config = dict(
    n_layer=16,
    d_model=192,
    n_head=6,
    n_kv_head=6,
    head_dim=32,
    d_mlp=1536,
    vocab_size=1024,
    activation='tanh_gelu',
    norm='layernorm',
    norm_place='pre',
    norm_eps=1e-06,
    positions='learned',
    qk_norm=False,
    attn_scale=0.177,
    bias='all',
    tie_embeddings=False,
    parallel_block=False,
    init='trunc',
    init_std_qkv=0.0361,
    init_std_o=0.00637,
    init_std_up=0.0361,
    init_std_down=0.00637,
    init_out_by_depth=True,
    optimizer='cautious_adamw',
    lr=0.00226,
    lr_mult_qkv=0.5,
    beta1=0.9,
    beta2=0.95,
    lr_head=0.0123,
    grad_clip=1.0,
    warmup_steps=392,
    schedule='cos',
    final_lr_fraction=0.1,
    batch_tokens=131072,
    seq_len=512,
    doc_mask=True,
    train_tokens=627900000,
    steps=4791,
    dataset='wikipedia_en',
)
MLP neurons of a small language model. Each row is named by its layer, matrix (up: input weights; down: output weights) and neuron, and shows model dimensions 0-191. Each number is 128 + 32 x the weight over its row's rms, rounded and kept within 0 to 255. Numbers have three digits each.
After each neuron's rows, "fires after" lists the tokens most often just before its 100 highest values on Wikipedia text that the model never trained on.

L13.up6:062110088083128100107163132118165170112161106125148141097118057126107193090078122117179081123132105113117201140144206136188075175139156135132154182121101151126122120129113134193092086139136147183108130132136148188108168100105129175125146143107084113133059146122119101147160144143132233134164124061128058143139105173104097170145136116146114118136111165160121115087176115111154132129144093154130202092159122121076124097117161120154164115129103096074111110136120064099127103086121135125113103070106078157117121145129183118118104120113131090080185107120132136139161115126118210203
L13.down6:133181144130098105158082158096158129134133140118085163136136166130122097129092080126142169080132119103144157099165177073081133104151125053140097128082192144138128123115203171098121147178101096122189154112102127114121097099124101133132110117138148156177171195132014091136124071101134122127131107140117184107093151099157143084124154146081058107131131162137090098160097116152120172125192136103133130102100102158091142188090074149094193161143163180144083142076113118087134105135147088141133136130143126135156136150173050123139133122075192118130087130148155126127135086155218154133
fires after: "| ", "at ", "; ", ": ", "of "

L3.up345:128121139122140175158160151142102139108114141156141153152148159144116153063140091131098110107112165131158110133134102078156166127116223104172134097140092130120125116128152179131069057156131113076112110128142144086089177086151171127089200087188132113129187116059136220112160102118113114139135128147085097173102147102132158167141116156123075139208101114111124134168176178124183122102109121161165116171100123126084074097171096095130151102110094144165117116102136141123106133145166152130162137159166111128150102213020154112119118150117102165137086134129100101090119174098148116052
L3.down345:127133127133130073103093113134126129144119116128115089120115090126143102185122187117166131162135098129096147119131152189089095114151068155100138178112165134110112149137099055116214192084137146174126133137116112171159085164097086145171061149047107138128069132164131077145083186132142139115115120108157156075122090133119092094097150118142175104049151158135115149089087075134054137134140134089095133072146150143165166142089163165114097137171154111086125124140103118124154114131075092121095121070088134141100156055186091131132126144131145078122155102140140147164149063145129146218
fires after: "i", "f", "ti", "of", "|---|---|---|---", "li"

L3.up988:158059093131153124166100095079137080050121143139098108132134171103179198075137153138175068122083080148110127118203127102190130140122140060090138119109059097101129162119118172118095193102191078163111137113074110091125148137150193135103093134052127183165139128145130091122132167126164113122149143167111159136187174165146142201164070123125095165171137099103097118147152125108110087127177118137114200125159145125086105127172069091115128126150136116130134113120130091107118115104161114071171127176115136129144112160177147130159103129125134139051119122088135091144133104137148111166
L3.down988:202062133159118174154129096076129102101135161146151139128104115095155051093169158084155141069072096138146106172149127086143162095082151124147136177176100150099163144090103209117079162093168070136089145097082136070170149136162130159127156110077175150166081138086140115124125126107118036099146094222091161137131105138112168192136153200070157141132099142099160096125129120108097088109103111139139127083130162125155131115150125103117186121129140156143160121148139132118095117081121085129135122190135105149100139149126120154124084178156153113091136108118187132155093159128117118188
fires after: "in ", "with ", "\n\n", "of ", "at ", "for "

L6.up276:122045102086106165145091145085137134159104151174166199142077086123139152124127133142138131132115090151139134174136130154173035140118149156108055168131144127143175146067123107159093158148133126103131142175111136155166100137076145141134107141100098137110115153126136123130134150169145179149158155056151081153162176166163119191124057098109114161118096085120140119162164098100175151112180101168107165164127138134103176069130087127104120135101122078174132100187090157126155082139067108128193015114114114093119143133111096093137121083120154160121102095158146156090122092116076098155
L6.down276:135163115141148147120039105109135164109150122104141131072178148129114098161150138168097120163191148063152117193090149139139116131135158127111159114119142111114110081117133138098155097116134166086110154136200073152142122082103189072161104082085103135132144131110174172116127123127125101156145091135152107144176094069148088195130117106102157152162113105087087091064110149100158155154109117139114132034077141113120076130102091180134112137148056199125091110125135097172134121179139075157188093126171177135151104127189141129157073131176180071135127122123090169181139125136154150122
fires after: "; ", ". ", "o", "D", "Th", "B"

L10.up923:120094136139117136126150159084088172110221081077144053164112091065160128126083142076139155139146160168095199148102128120096141106117119121154152072149113142048164133109131128173105155134100106166134188148159179107138153089104127137089147122114079120117115127118154108106091185121106160171124125170134094098074082151174070145119142161131051130127138127106159150148192187066141133138148164131118117084127108174105125118152130081118127094114146115068141181132182063088119133133084145170092086151093126160154121187129116143139150117080123151120145141138093082092170046164138106134
L10.down923:129115119068207142133072077173116117124081118089148120108169115133092167110153107177132112125098113160097071128121161127178182111102084126075137204132147134204111202172106107100116054123175080150164108167105128150181076133154169169196111172113099146135157157050126191110118124143072107084167167113158132186129132090109176095132113119111188097157136134122129145172148090096092106134124122110127179175127123087125113121108113164158151100120129111148145095113090119151148131138220147066121115113129127087128134108084135155085143139161133146138122093135138174121164084116093091158
fires after: "A", "m", "the ", "P", "D", "M"

L13.up98:086118138101114129153175146165180179099179107114118076115087088071082175158113143081157120126119116184133157156123141168178141137149112062143160117172102175144114167088162140160100167108138091143118145126137135148080154128107152054130170130134131117065151086132115124099139101160108113119146114106115107131161100194122142183125197091118099107135114137139205149141205135160096155182123141159046122087172115181097137092138173124134151101080092131108107151126104122095125119121073136145150070165101131113069131186156150107167130146082139129088079127154075085076151048102162100114
L13.down98:131119142148142104057141147124117137112081124175210133100193151129137133123128142153123117141158111110162108083135077102099123129099071121096111179127077158151067097086135215167112129145115158116048115129099145145176110118150136135097083167151087069184163139173042139138075084083120165160107068117129163154153106077165129158073123142095155131207105125073108133123124152111136119129178082130138146095164180137170175151102098099123121150147161131143127135077103103172167168107072140141075170145101154128129161152099132116153159117094119106146109117147192103135121200121181135144
fires after: "M", "Th", "m", "et", "T", "or"

L10.up977:081130191137121115157138182103087123147135143137144083116147117109141139126076105139154126132180082192052168173176136132189054142088127149105111167153134182132101129124116159142155153101100148158082112117124100176147123133099125153111148149081089088089113080104119095108138122138102142103133134091127108198146139155147074141149128184176162041122170151141185142132154149102204106120163106193130104068117131155127152094119089128120113074123128060133122126125103122099146110126127136115166047109122112162103118195153135109143156106113151154158139045094142129132155051107030133137
L10.down977:159130122064118090054122117091101144139162111141151134154094114160091099084169125111127136090118120112128126172133150169090150153125128120063177084085148117129097158183119154144097041123078144094156158130155135126147155118191128163090074121102058136114138152105143124158052194134137100113122145165116142076105152159068119103127116098171157177111065062117135130163117146155143136124176092135122192143110134105175126111121171045084149118096117168132184171108066095156174102126155135126156166174105115067119126161069138179172087152119155119172174153148139162142138140155093156119
fires after: "A", ". ", "Af", "ti", "B", "T"

L10.up976:095095096087089186107111094098178055152179120147102115121114157089184111115103151174163126121138132120118107170110135099157125138143129134067182124120166140114096098107133162168133117190160104141145132107135107136114157130103140105171117114173132095123112163110167186123121084144116120131089142128166045170156119132078114190109147098124114124146179117127101168104084117146113083130040177157108096156146124171100165156162102183130154105117153096118089133169131096113156095233103106171158123061093135088132129112122174107139096187114084123067103132042121178188137078162135144119
L10.down976:141164143150172096182160134148047128128079171140138107091138143134093104136157096093146153128135123139154136108115121119164091111117133153124127144164068169106140142127108152066131124084075184144142101160099141163141092105091101088141065118141138118133060158093124069149111122147105144142174112162150155103060161192196065107140111089131125181157092176104156118092165159138162158115191073147046130083095160122144094177093116082161128102176114146137108136145127151141132106081142117124110133154154160185094077156099109133148139120121152167175133151223154035105131142094128089143
fires after: "s", "t", "he", "o", "S", "th"

L3.up217:105142094138167116139148133070167141120147131204167131100150179118189096153102163135201101149076123151104095158119110146151104164152151085108159062144148132115099217131126096132111100138152032154166093079146124140121143105118114114131102111119104111114156167136122112080142145111138121140143094082103134109129141139080132191157142152067141140117162112091132087152145157139210129126120156131113110067187141137108132091165089108151141106168092115089148223101135135151120071100146144072145062131091110085087120122156237115158083200145112131151125095158101122125084151149132120155
L3.down217:042093159153212144180128094070183118133091061140169121173137153100056107153073118123144122085104105146100142143120107125109135103142154166101155095102093147146120129105116077148120122155103089137121152140173126176118148112115179170152121144158152097115152156087147142101160161074163131132079153121150149122111142180070163129129107137080134091096133129168101093112172135123160100104119143148159147079137132114098106081174096111133169105157110187082120138136140106207084108101189087158130063115137159110143131135137223161142191118122085143153100072152173141152080112203133092158
fires after: "\n"

L10.up880:104092105126116207125142159076141067137143145068164159093088086141101114100108107107136150118118096133102133095145114143155105204223139124124121124108118140122143135102103061141100123159167169117133162139164148165130086155066130110122135143127133138131133092126122106141167147193112148159142102075113105146217144180113085130102121151150129078121139139101153089149144187111095058156101170170161134104153173216110043103081135122147185061087119132120123123126176134141117095120154190114094083140123193114112106142126169135142150144141128127129127126126138046103158071154063173124
L10.down880:164097169147110117151051108090086172096128111154173068134152137109202140109177134137107128135099107074117126200099141144123100144107107106126118175152143094147065076145149179068097107171146153121102109130156110083176148129179115148073174117106132129083153176114173124160105153104162080169112154186085063198053079117117111142153091057090141164116150170145091148123101151145125168140137122140129132110098083151084157110106134170115109195182115169104146107098093153088091141132075099142140137193120087115104153132106129159153111135119165120092125130093137129193150143194138136140
fires after: "R", "pl", "el", "cl", "l", "st"

L3.up825:176080122107126115120110137060184094089102128150142147075149161091154150068131176106166114155071120132111115117128110130167117136148121059136133064112102154172157234127110168100151133088137038156097174171122077133175147130114170112171083115054091109128148121169154116092170131134149145154179099190153144093143142112073114170149086111101119142166111120096147120144123124144154111126141154153110179092210139151119107131118051090105129108124149111139164165148171113113140096116188092077169121125130128167140176069111199153141114158130083125091114096095134149156136136073130146129
L3.down825:181125111154104112167036119060159109147135141169100168091111126104139144017108114105163132127142086127156090145158108114134141131160121109127099119147108111164100178097109124134108125096117148148133149125135173078172091147165125131135137175066098100178142156085156113134175107099149111118181064167114096132106113166104189105196064109118178161146062102128126148138113042119149148116129113163106174109156133077147101149128042139118187109119151151204172103141164151109114130119213074121092126139117092113108151116099158117166145133133129131131098114098118144186105195118094108116
fires after: ", ", "in ", "of ", "on ", "with "

L6.up1239:103053103086126094166112166126127088104151133135136128071131126122087105107094132071116089168151140054072206154118157145107110181097159129136150145182131169117176112093148082168126067135153160137128106094121091187161166083118139153080154156098078145128101132144142105171129185145151158133149148066126084120173092239143138158124118161073121170138117104163122084129173204152141123130114111117155228134144114144108162115056154078155135113110085088129138066129143121151125120134116131112098114098121123106140157080119118141108134133134092091095174141172136140129174123136159189168
L6.down1239:161148138137119121106118067124110133150094150095150142198125093149138142090159121197154089136077135170180086136099125106164164087130097113116123099110108124105149151162108207100091217100146106166145152255100170093144094170130090144176125125171137155099120127126151182102173094127126157098076143189127142118086126031145138104093132062140173092120149148090152136167076063124146128126124134128120058122148145131151116115157089173113111109128188129122156174133124153102139120086181107123155129125173123156096132125167137123135100135096105113147116111123101173102135075127096082063
fires after: "\n\n", ". ", "| ", "==", ", ", "; "

L3.up1082:125102068099205207111126122103102138123126129105099131117115118120197085070168178170153148117074143170119155096123154086135154149114184085119143098174106164149101140058153133085122164073125054109078107130202074120145128112140171162120121117073099104150081168115173199076172121150129131151150145138088147123163175153123120243111052142074079136131166167081131130135116145096112067133133079180137139098145146126071143123111104079123149101092149112139125149109083111097105124116135129086164126159096085112113110162087128136164120099145107131119143084115130119120139133130143139162
L3.down1082:135104124084187203148084103098147107148093104104108182121128122130185090087170161133116125108107125120132145117102137101144144109129146079136102113181107138141100159105139146105111180117118063085086072157130176109130144107138151161137138091094158112118103177167157183065118065126108099112143110134099150106151176195107205239111144166052090133118131164111166157085107134101049072128154102179123114091143136077134129147098096106148164146099162170159143173184118106133063122124095104065181132169120115119120124179106148150116133124143142136134121132111155138133143143124150104220
fires after: "of ", "in ", "for ", "at "

L13.up115:122094180047159092105163141104134141111124110118154075110051173069158130158083107154160129141170146171124143107174148121083142134113129113161166128100161119128186168084168134104148113150136109084122088151153099155140184076161169099149097103110149189131054145143139072113146095138159141115095180144144171138107155102136149121222133160111103174097132138104103084107154124080130095128129092116085104088117151116126146118121097109213141182138161046073121171136209112131099116084107140131099127112076165102133150086155107152091150154103112155151163121160151074091125089099133073151
L13.down115:111125201168175108132159132162126126113113103127118220139157095117088093088111116070201127173150101136148146112115093140128078117103189089154176129163104120123096138181089138145166116087088106149149157157125119128157121139111144150149185136183131156120116135082165124192093160119124145165125157120140148108167125107130150135090117104160156158169142070146109135132125090195143137133089151209109141061030103149070092168130145157118154047085072101134087113065085083076151100120132114165123108111107130072144141185042129110140106169108138120109124106136112130144142107133145127178
fires after: "con", "on", "c", "g", "ex"

L13.up671:121113092109096117164100127130204094071163118179134175094146145128091121124103117121232116129150091063114127131141117140176067200106184150156128114147185188131079107066129133179122137128085103145038153083114116159138135159094153094121141146119136135076110121069165201097131114132119146144113173088118086212118163175111128153187105136113108113142120194118097149167135141083140129098159144139083143117141108117126167139093117112200149075083087133093063140115145109190152123155106121110112133107127100125192139146091147149174141118134105124127148102161088119100090179150143142132
L13.down671:162145095130032113166094182126150122142067091091077111139151148148113122154134137115104103215078127144165180126078117104142116085096130154099109150159059122124105148132123120118155141114101118133132092147102102088053139104134175210166063155136127177132136138127180134098161145143145153108115086140145161120113094115148106188160120082129150119186144059138100106127115190175141172113084101127156161158143176143157166161145112110143144119127117110158137053118175125160105180102141140127096067149122099094139176097087140160109208173148128146066127102179091139131133175120095128066
fires after: "| ", "5", "2", ",", "15", "14"

L13.up1404:160140120063159131168106090080193193115148147117144179110095119132198166145090103091073119139152155174148141112152118200128145161140139141145109104186165152160100150146123133142141100112119154153123122131129119138133134166126169130055123065115141103112147210060143142088150110108158123152121132112057181153086138100104124152171152122113167107111118094175169112113143091107133141115136137171109114126087162099153040062117029102173141180102181135098097107177128128079098087151103164156160114038116106136130122085132123156057147158102121125145094107139103145115097158129113121159
L13.down1404:090122130145155117087116130160102113125141120081135116145128119131077098119129147119220096126197075161166115158176126058072183095114130149123155114066139058083111113102120150169114180110082089157196106138088146098124074150109189116163119130127167129121120130133159092122111162137117117141140107177181099125148127151149122104095109138182085100176105114070148107137100102174128127164168116103164124105163108182094132138102157113133204129144100088110166164126120167167143095121164063145137177152138107100106103171140125117231137114078153118023122100127132088123158084165137131113
fires after: ".", "on", "con", "_", "p"

L10.up1186:055127091170089168126170160142147110133220128155135155094172122086079151119104140114174140136082138162071108107087151103176081149158159097091150169109127121127125118058187131142125119127108196098131116045178151144133106171082184136153097096116133156093101164142145112093170148095123164157134178138130115152146128138118109091162164112148138131148166087120170165099143118102116109135102123175116183139135115190065081113170136060111158085138093137084091119150189105089142121086076147098163153102098098160142168112123139163156149161110109141101117127145153042080124084076160156140
L10.down1186:091072151111199059146100187176159133134177120098099136132052142119128090196119113173113153161114113166133100196119110090110149133125122145103166146168165137186120128111122159096161123148053111146155150092176155132085114136092150167133097130201095120107079118135164184113128084133117104131127143077153179162105188120154128171120099094100135176115179086094115116172107089144104105088155116131140086115105123102048147155123104112131189094160165143143131109084159193170089125138121101148116123165147127065054115116140127142138115126125125077135124117094203150100186128128088083106
fires after: ",", ".", "; ", "| "

L13.up514:138148062094151157132154088101180118170177162084147125122091119099156146125088156144109159158123163100108068114185129129098089148193164098136141066102114130137191163119186124089166061098144134083100128140160155174157097109057078095123165124181101126097102134121188134146136115155125101094149138061129106092147113141146075121146065135055127158145188199100177053169112121091087119171080130113146153139133115151169172162111130108109140138200150088139108113083123154169111156129106123106158098048104099100151112146092170114088112114120116096117156127160118101163121152125099141151
L13.down514:109185123124061156182136123066109117128131088110118131125179115137143107182113085117119173115125124184143127097091157122190148119060146092092122124163105106147086130133120165172113173105113103126123126101158177123120164153150112153183112170105126072106146088117120119073136104106100079112126108154189170189132101153141121127161147111176077106103109140070140122132125135166069124154112142116161144187060055143161140126089133145111079056105185137113180097127168114136177122140075177087146123110136119147171163074094090152071149149166160128171116141126169143030159113155137090175
fires after: "W", "L", "h", "th", "B"

L10.up487:105195115126125154126123121091234152134091126162096184071120144130132115117095140072177132070140150188147119077113127120135067140094162128150196115089122163099055095105120099173150140164100078124089174115113160160104119120147139101105157158151181108111139164121121122141176084188154166143105204102095100154124117155093154129224126112188137072124131149143137138097146171098131140105081142106092125154161144062097093166159132088181129132102131182074155112126144119123150104119071086107102140111109103137122137119085176140171149120111061126102095099123195110139121136154140089150
L10.down487:147117152146123106100105189176094077136120133036162138155086087155132124121148093113104132144114161101125148161111153134091156184142108159103128130118117123175165156123120072085111134080167180106153113147113100096158143147082140147197071124118094114105108109089180168128133181063117165140088088095165180133070158116148110122129142117070098148170119120081116078125096112192152081086139110135098123162105124183142196159125151110089208152140159084161114173177138086104108151114190213167113158084089169127138168124071095147131109136144094104132176128096140156088157113128125131162
fires after: "| ", "0 "

L13.up1437:123158110121109134119123132113127136125135124117132097106132114139103154057155126051136061138108167118091167108116140181195125090151136142128151128089089184133160168120144140159153066150105180180107111153172143105113188095138127152103119147080049150135074110131131079129129160159143226146181180091106081111190112187091141134176097121117084113163133147173085091191205162102148049160136150079092192120150125136112154102085183105139142129144117117083152136158117095138092136089132110093098076114121112145117091161093161119132121123069103100159108127136128108130144093066131178136
L13.down1437:141140112073166138179143161154099143171154141144135146133127136126088140166085107162097145108113112129122129091127100141145154158108091122098140142134110049133182126107128186099078177211131177124151112123064128107116106141188135128150109167144107115123161168121057119174126084128095153093119077172155155116142091126193171142103132052050110146137127173105099150105115107112153146122162169170113124125079080099112115198121114194127110137042101153102129126096144190070125112074096127132159076164118105078177099141104075168147089110105144125165126109198199116139119118147147145160
fires after: "in ", "the ", "a ", "of ", "United ", "| "

L3.up868:148114180173108144112158088114084109112135105160194137121084142120156113105103135076055132116077130146195112111201126166124179123172103111087159120139126111181149134103160113114143124141134087118180197133183142131121183145086165027140111100168170161120131134088125097173139125135113124133083102162135164125143119132154143082152141092140174098179087134142093141097186150090115131117123086162124120133114112165112089085183094150126124136112156127184113094127187173111115159184160193101181126178100122143074188173151161100113150192127149108104115054188101127094117124142149108148
L3.down868:135145095111208098133099176144169158142108147091083125139159131146102158151180122174233132156207136129073159157051120107134103145084143127171095107104142142091085110163090141137109133126127175148111081128089126138121067113184110218123142149073096091138161119173132157113116163127146141127176145090152122132104132145136126152104122181138099148081162134119168116140079109162132129132146164104132148130159181085122148159084159114128157101140098128079140165139060095135131092058094047157098135068140138111156089082117095149149085082114114160148130181057169132172134122109113134094
fires after: "f", "i", "des", "ti"

L13.up772:147181130196121154170129143133166127078147186120116146157099168154136134101177116082166035130158101141105158086092131159136090129082164117104127134148082115120084140097029191120102176072114125062089069142121155177122151140145154114076177153111074114087125137032144103058152137134127175114106161146125082174150111143180069168168174103157112081168160151132131135136166123128181115153138108108091166122126109117104145106119184173142151131157121182110161123138109104111158123156118120064117120135153096118124115170106158146104148055116110127136084148107086153148100125160150128109
L13.down772:129068066133126140097057137122155112122089103115168154180128070126185096102120128152106135176135147118112125129088113115082105180165150134104159108110166210146145167149180096098123101132133117183122153098190118166092109153142111109168116126095138168132143178151162165170164114110160137108129113139120197111106116088063189105100122184108158155161091174094042118071106159116076105090151148113115082135091136113110182124087092138114158119150166104115156183172134118117106174116175099156132095116092166082149089157103123178175140134113126143086078056100071134169153147162113154128
fires after: "N", "/ ", "A", "Y", "| ", "I"

L10.up763:123117101078155072130107186070173070076133117116111167148090153097153153129135122126185119117160107131119069146172123198158122152178188158093086123101084147123112131156111153083102137159171108194106142172080082103131128084120113158146147127158117127087124132083115118132095166163119136129153109036134098126156103099125139123119109162121082126196112221169089115146122096098162090170114154083102149105188173117102126143095131180081143133150131091049111120144084119093127146181091138106139113112123084106074089178093152185099125133147092106122090128106151104150147144189088154168
L10.down763:137173165174150108107110071197136186159126121140145162144129141147125089107080124131104156139119078109081117095115147067117174162128152127152114132090159091086195160088094174156170079126104153065132108118115182158090176187163136090138131121101165148160120129177089164122108141138131137126155155099096074137150146131138167125193126152160128120064171136121137118143095117107133136085089126109116110115064106146139184158165168104155199097089132132166087117105152160132183098087150096172157131118038140064188148147119101075126119158104129120085169134100174105122109091193152079085
fires after: "th", "be", "l", "y", "N", "h"

L6.up57:076096083120102120141060081157146100137105112167123156086119153151112113079147140103096085179182181128150108119128165156132103207100149097079100112136131165098110098141126119124091111120129114116131127145184161153148183140150118126066178136157162164145130093121100089194141108156193153074122158086103095130138164194127120131216104094172090110135113122142148093109115201091150127143151168138087215101112124115129163123085109178119090116119102144109140131202164099158170052167123150142149080144107119160152127155105145115109128122109116091129120181110091083150125083096077108207
L6.down57:160114117107171147124156124135127121145109149105178122128111110123131101100140155167116120127133197097098148177137140073140132089116069093108139091118102071125136162085170109078142227099113138171053137218079109112123125145128135152227121123128107094108109151112142199105148166105044207157158076095151113124189129087182128153076134203118128101147092102112173109188120126160075121123119122074116108135134142133121123138141144153152145099136127116109120171069106171089144126066091129089145160075121156148126133140133091131088123106154175138136145135168148178075154170112150160100
fires after: "\n\n", "\n", "| ", "it"

L13.up552:170112136087158159120149098128201128093126116092167135087113151106152148133119133095135144127207126135130091099146133091167092138155171178104135052107167095152134116088200138131126162126169123127162134127176116163157175141052121108137126121157095130105192118136116171135113140155154105157135117072114097099164147136136131119154072068166104078196115192148122091140118138123147063141066128146117146137172136154146169150134148120118164051124115080058093152149154115101121110199129093162155136066043103064074110085121192163097098098168138121112114131123142186091147137129125089130
L13.down552:085111076177122136115105129174131162110104113133089129175118116136153062157061144138155104193111142127184135170156086143142127112141113074150129099107131096158090082124079101094141124101145111106169019186093162129090146153101138101195112087128142093135105086131175110135192143135107158117144146129101160160144133092142145072151116117088156089124142142124135192106151140107155140128116158150115185158085093193122102173110089123185163113156154107150149086132078142147179146093128174097152145141168117187168159103052100088126103070159060141157146135131116105160086174091114163174
fires after: "th", "h", "st", "sh", "s", "wh"

L10.up303:148216155156185129104101127128146131035106093175090099078105147100149175150133142120165123095154137181093042101153132151124123129153070134146139081095133158108083157064187213125122130119089101121177075162166160161166113179111123089143138167091132118095128171134118182102077072113114144112071125143116100121161158125129143082155073122099144125109112087151123095138087127147108132129131144175137163171136151191149142104154161163129154124142174082109142168144117181109073124136116137137148102117104093142132107119151135117085147182077047064115122139074141130154176177143122138113
L10.down303:107129109117184167140091102157159099126095144082116167149085097134074142092095121115133126187155142055164147117133159097163150097050240101123080147153078109162141143134087151132143182096143150112083133172174106125145125165132057213082151114165090139163133088067146089147163145134134122088140130118177199103120170145123137134087178138154116132143182169062122104079141118100145151082150085147128106094131122083129165130112104133130168100120065138171150127113117109122135092144159126117149110148162181120075124167105112082188119153155166154120104134159078071126137152111159093122
fires after: "z", "h", "b", "a", "ou", "l"

L13.up949:124132157060157135174105168075207089166080147105147144080044138149102171123111151157189105114115100118112119139159140104180104134205165116125108126186116152093079121121095133135147121101111122165155147115164157208120107133147173173126140123148118111133091112121081100159134184158122129158097108112079157178130078098162112183157101102147127176139124071108096128153131139109096077149048145127094143133147144156068074113126154106109137048164146128103060146124180147130144085092124078146138123125140125167119064165124164182107148128102103129110098115145126047137104085127107168173
L13.down949:124111164128150113121086166105048126102114114104137114178152144161146123136098116135114141132159135135070184127122091147121120177081065165098148052137141178159143085150135055142106138139113127177087096143130128108116093157068089134132084146075166206113116130186160138117093143091185155189121116175133072138152130117076142131170131139152143108167099080127149159099103131109141071138182141127149100157148138176106150151124126139108148116176085119120169151133103123157104121084116142139158102183064094123079067188184078146129153146074087107158174071095102201119174092150159134145
fires after: "| ", "pl", "v", "R", "ack "

L10.up812:144110181152171126165126129074158113124116086096178120136129147111099107079179146118137179091165114209097108103074119139105089174136142141146067135136098131112086106077135139133135109167196126131127136167185177155121160157114154116142200161094110073102092159073122165164161081135117164071072104071130148124166150148183094147126039164101092135140122182097117143125148204148119061131154154120127144153116111150127132140145141130088117141091116137112105145113205124134134083152167176087106169090094153067113151181137204121123148123131090131134165100083122135122129087133086074126
L10.down812:113110116126152166077076146204109151118183192146130125106141102142128130137087104134171105151103128084148170163133161123185191068082125099123123111111175119188151165138114103106132101052146108141099076104119069055106117060185063168170089104129120165121170113146201081135109186115100136141130119154146116151101096167101144077154163100133142121108156119136099094093167138125116119107110055115163120130145160132105129142120154132149155155193119105147124120105068182161089135090190093123151111176128099180135140076183099118124135170119133148113080144119095122170131114139081187174
fires after: "g", "G", "o", "wh", "r", "s"

L3.up961:137123181126147217150102125157143174155164114085172121130122134119119201079045134125165055119063133187089062146130116144110183138125129157134167088157106122076140091093097130139112132121117132086130132126135147118157068139077161077123143074117129128113151184154112121146136093129115145145139084147154180130088128107091198108122157085119161111114116132152083145107172069122141124135133099062174129110128112173076189118119100124155110108088171140150103139104122132116156119119118161151152113165177136077095169139116212179143168181183116075150075085101107138084081136148134096088
L3.down961:118120090121119030105148135118113078100099148178071134125137111129151076159213129132088196139191130068164198102118136146159097129123121105127089171093164134178107160172167114135147119122125117181129139118115112121086198113169118179135100190153122118125112094104158148115123166128128145125123160095089073116161129156175039127133111177140107140139141130090190130140082201138085127136121143178082130157141148102172090129138155127106164149158098110096143138159144134123116129139140089089091132079067122186161095136128044098129102091077152176125182160157124110171169109115105142165
fires after: "f", "i", "Ch", "ti"

L13.up75:104189162138139096088144128134145100066122162170140086135072165113140108137151173067107112114100200201114133089225159134143144145157074081149123127096106152078094193160117137138149160138184122126139119163160150128108145134096109119119169181085135126145160169146093189151117138116121102086082086101144130139126146114099171106160056169105136199086129108144165074166094150137127105182154126143143096109180128187097116048120147133138105127088134087072054168122092149156149156093130178107094099150142164134082103130182157116134129102153126088141147131104168140112171113158089140144
L13.down75:109124172136207120113060172138088068108131115132150116106066103110110118154068119148166130078189102075160130118077110137111097071106115130165150127112104138169141131085080157072151215108119116125134121166126127173125119118203113120146125149136141110170120127126098092173107131111145084143112107119147136132131101077194129114073116116104148096218120090079089160163096121132198174083080139139092148161151154106151177126092123109113173131170164179149138099144189109112159158149148057096134111138148101142068171109077109186186134140126151150134177121153140074115154131141125087121
fires after: "b", "ol", "B", "ou", "il", "urr"

L3.up1237:110172122123124137130114103082134144130093108175188169104151184121188120114130132113176102159088110133117124142081144118220092171130123056130122071120181154064096199106123121138168110119125088151186089117152120168153191124074124150163124112060109100128138149121139135092169162102095136198132087050141107127120115175111140207154111201093137126129130132104120090120141154139202149159091148158086104099166156172094146090149108121118152070162144131090139190099149140119084131142117100069157073140094096081059133125155195119143115162133102128130113106114087119125102122127125118137
L3.down1237:085126167119145164178099070078131165155108075154166168163130114131133054110118103108147075091125134111099144124103111094116107121137145145105096088107167125101102148104108146199123088137098083189120117119159156163126142129089205174137106160126193093112128168116112099126169192114148125087104168080095170142095111208098177141104145170079150086090090124152145112124139114146135143116118145186151115094155127115083177133177124171135117166137132178054098121123105124188050125141153107126137052134101162126149164164136160131126156113113120179167118097148182091112067109154183107180
fires after: "\n"

L13.up102:108146130144130116133176145049143116139133135110153064142153130111159130089097184057124115116069112127094106153095103131149112118130156109154177086125094208117118170138125133143107176104145145172176134102128126200123103193139149103060213119116144086122159118144178103116072160127106189137081134143113113183124114142129150172083174106158148061123179068084159154067147159076174109121123055139148080106096119127157120105139117088148130069148105113142146092114166088075136107158102160140166119150148205150059143169128111142124073131106137109112128142114129098134114092167081120144
L13.down102:123108131141160136072086177172138161100059099147100168162153096151138090172125119146134170086134129151121161103126190130121164127105126084069121144099092111097090061154144120099126095105163082099098152121082131097129212086178088144122078141156064076115114146173119142129164082134138170128123089140103117153165086133144119166153118096082145121135116170131123132111107151075119175117131138100177149149185154168094104103117086141172097173142119181093074168136073126156097163082157072180102183129110059099173102132121169159139133145167160163197113096122159177164162159092116150142
fires after: "m", "M", "ap", "ab"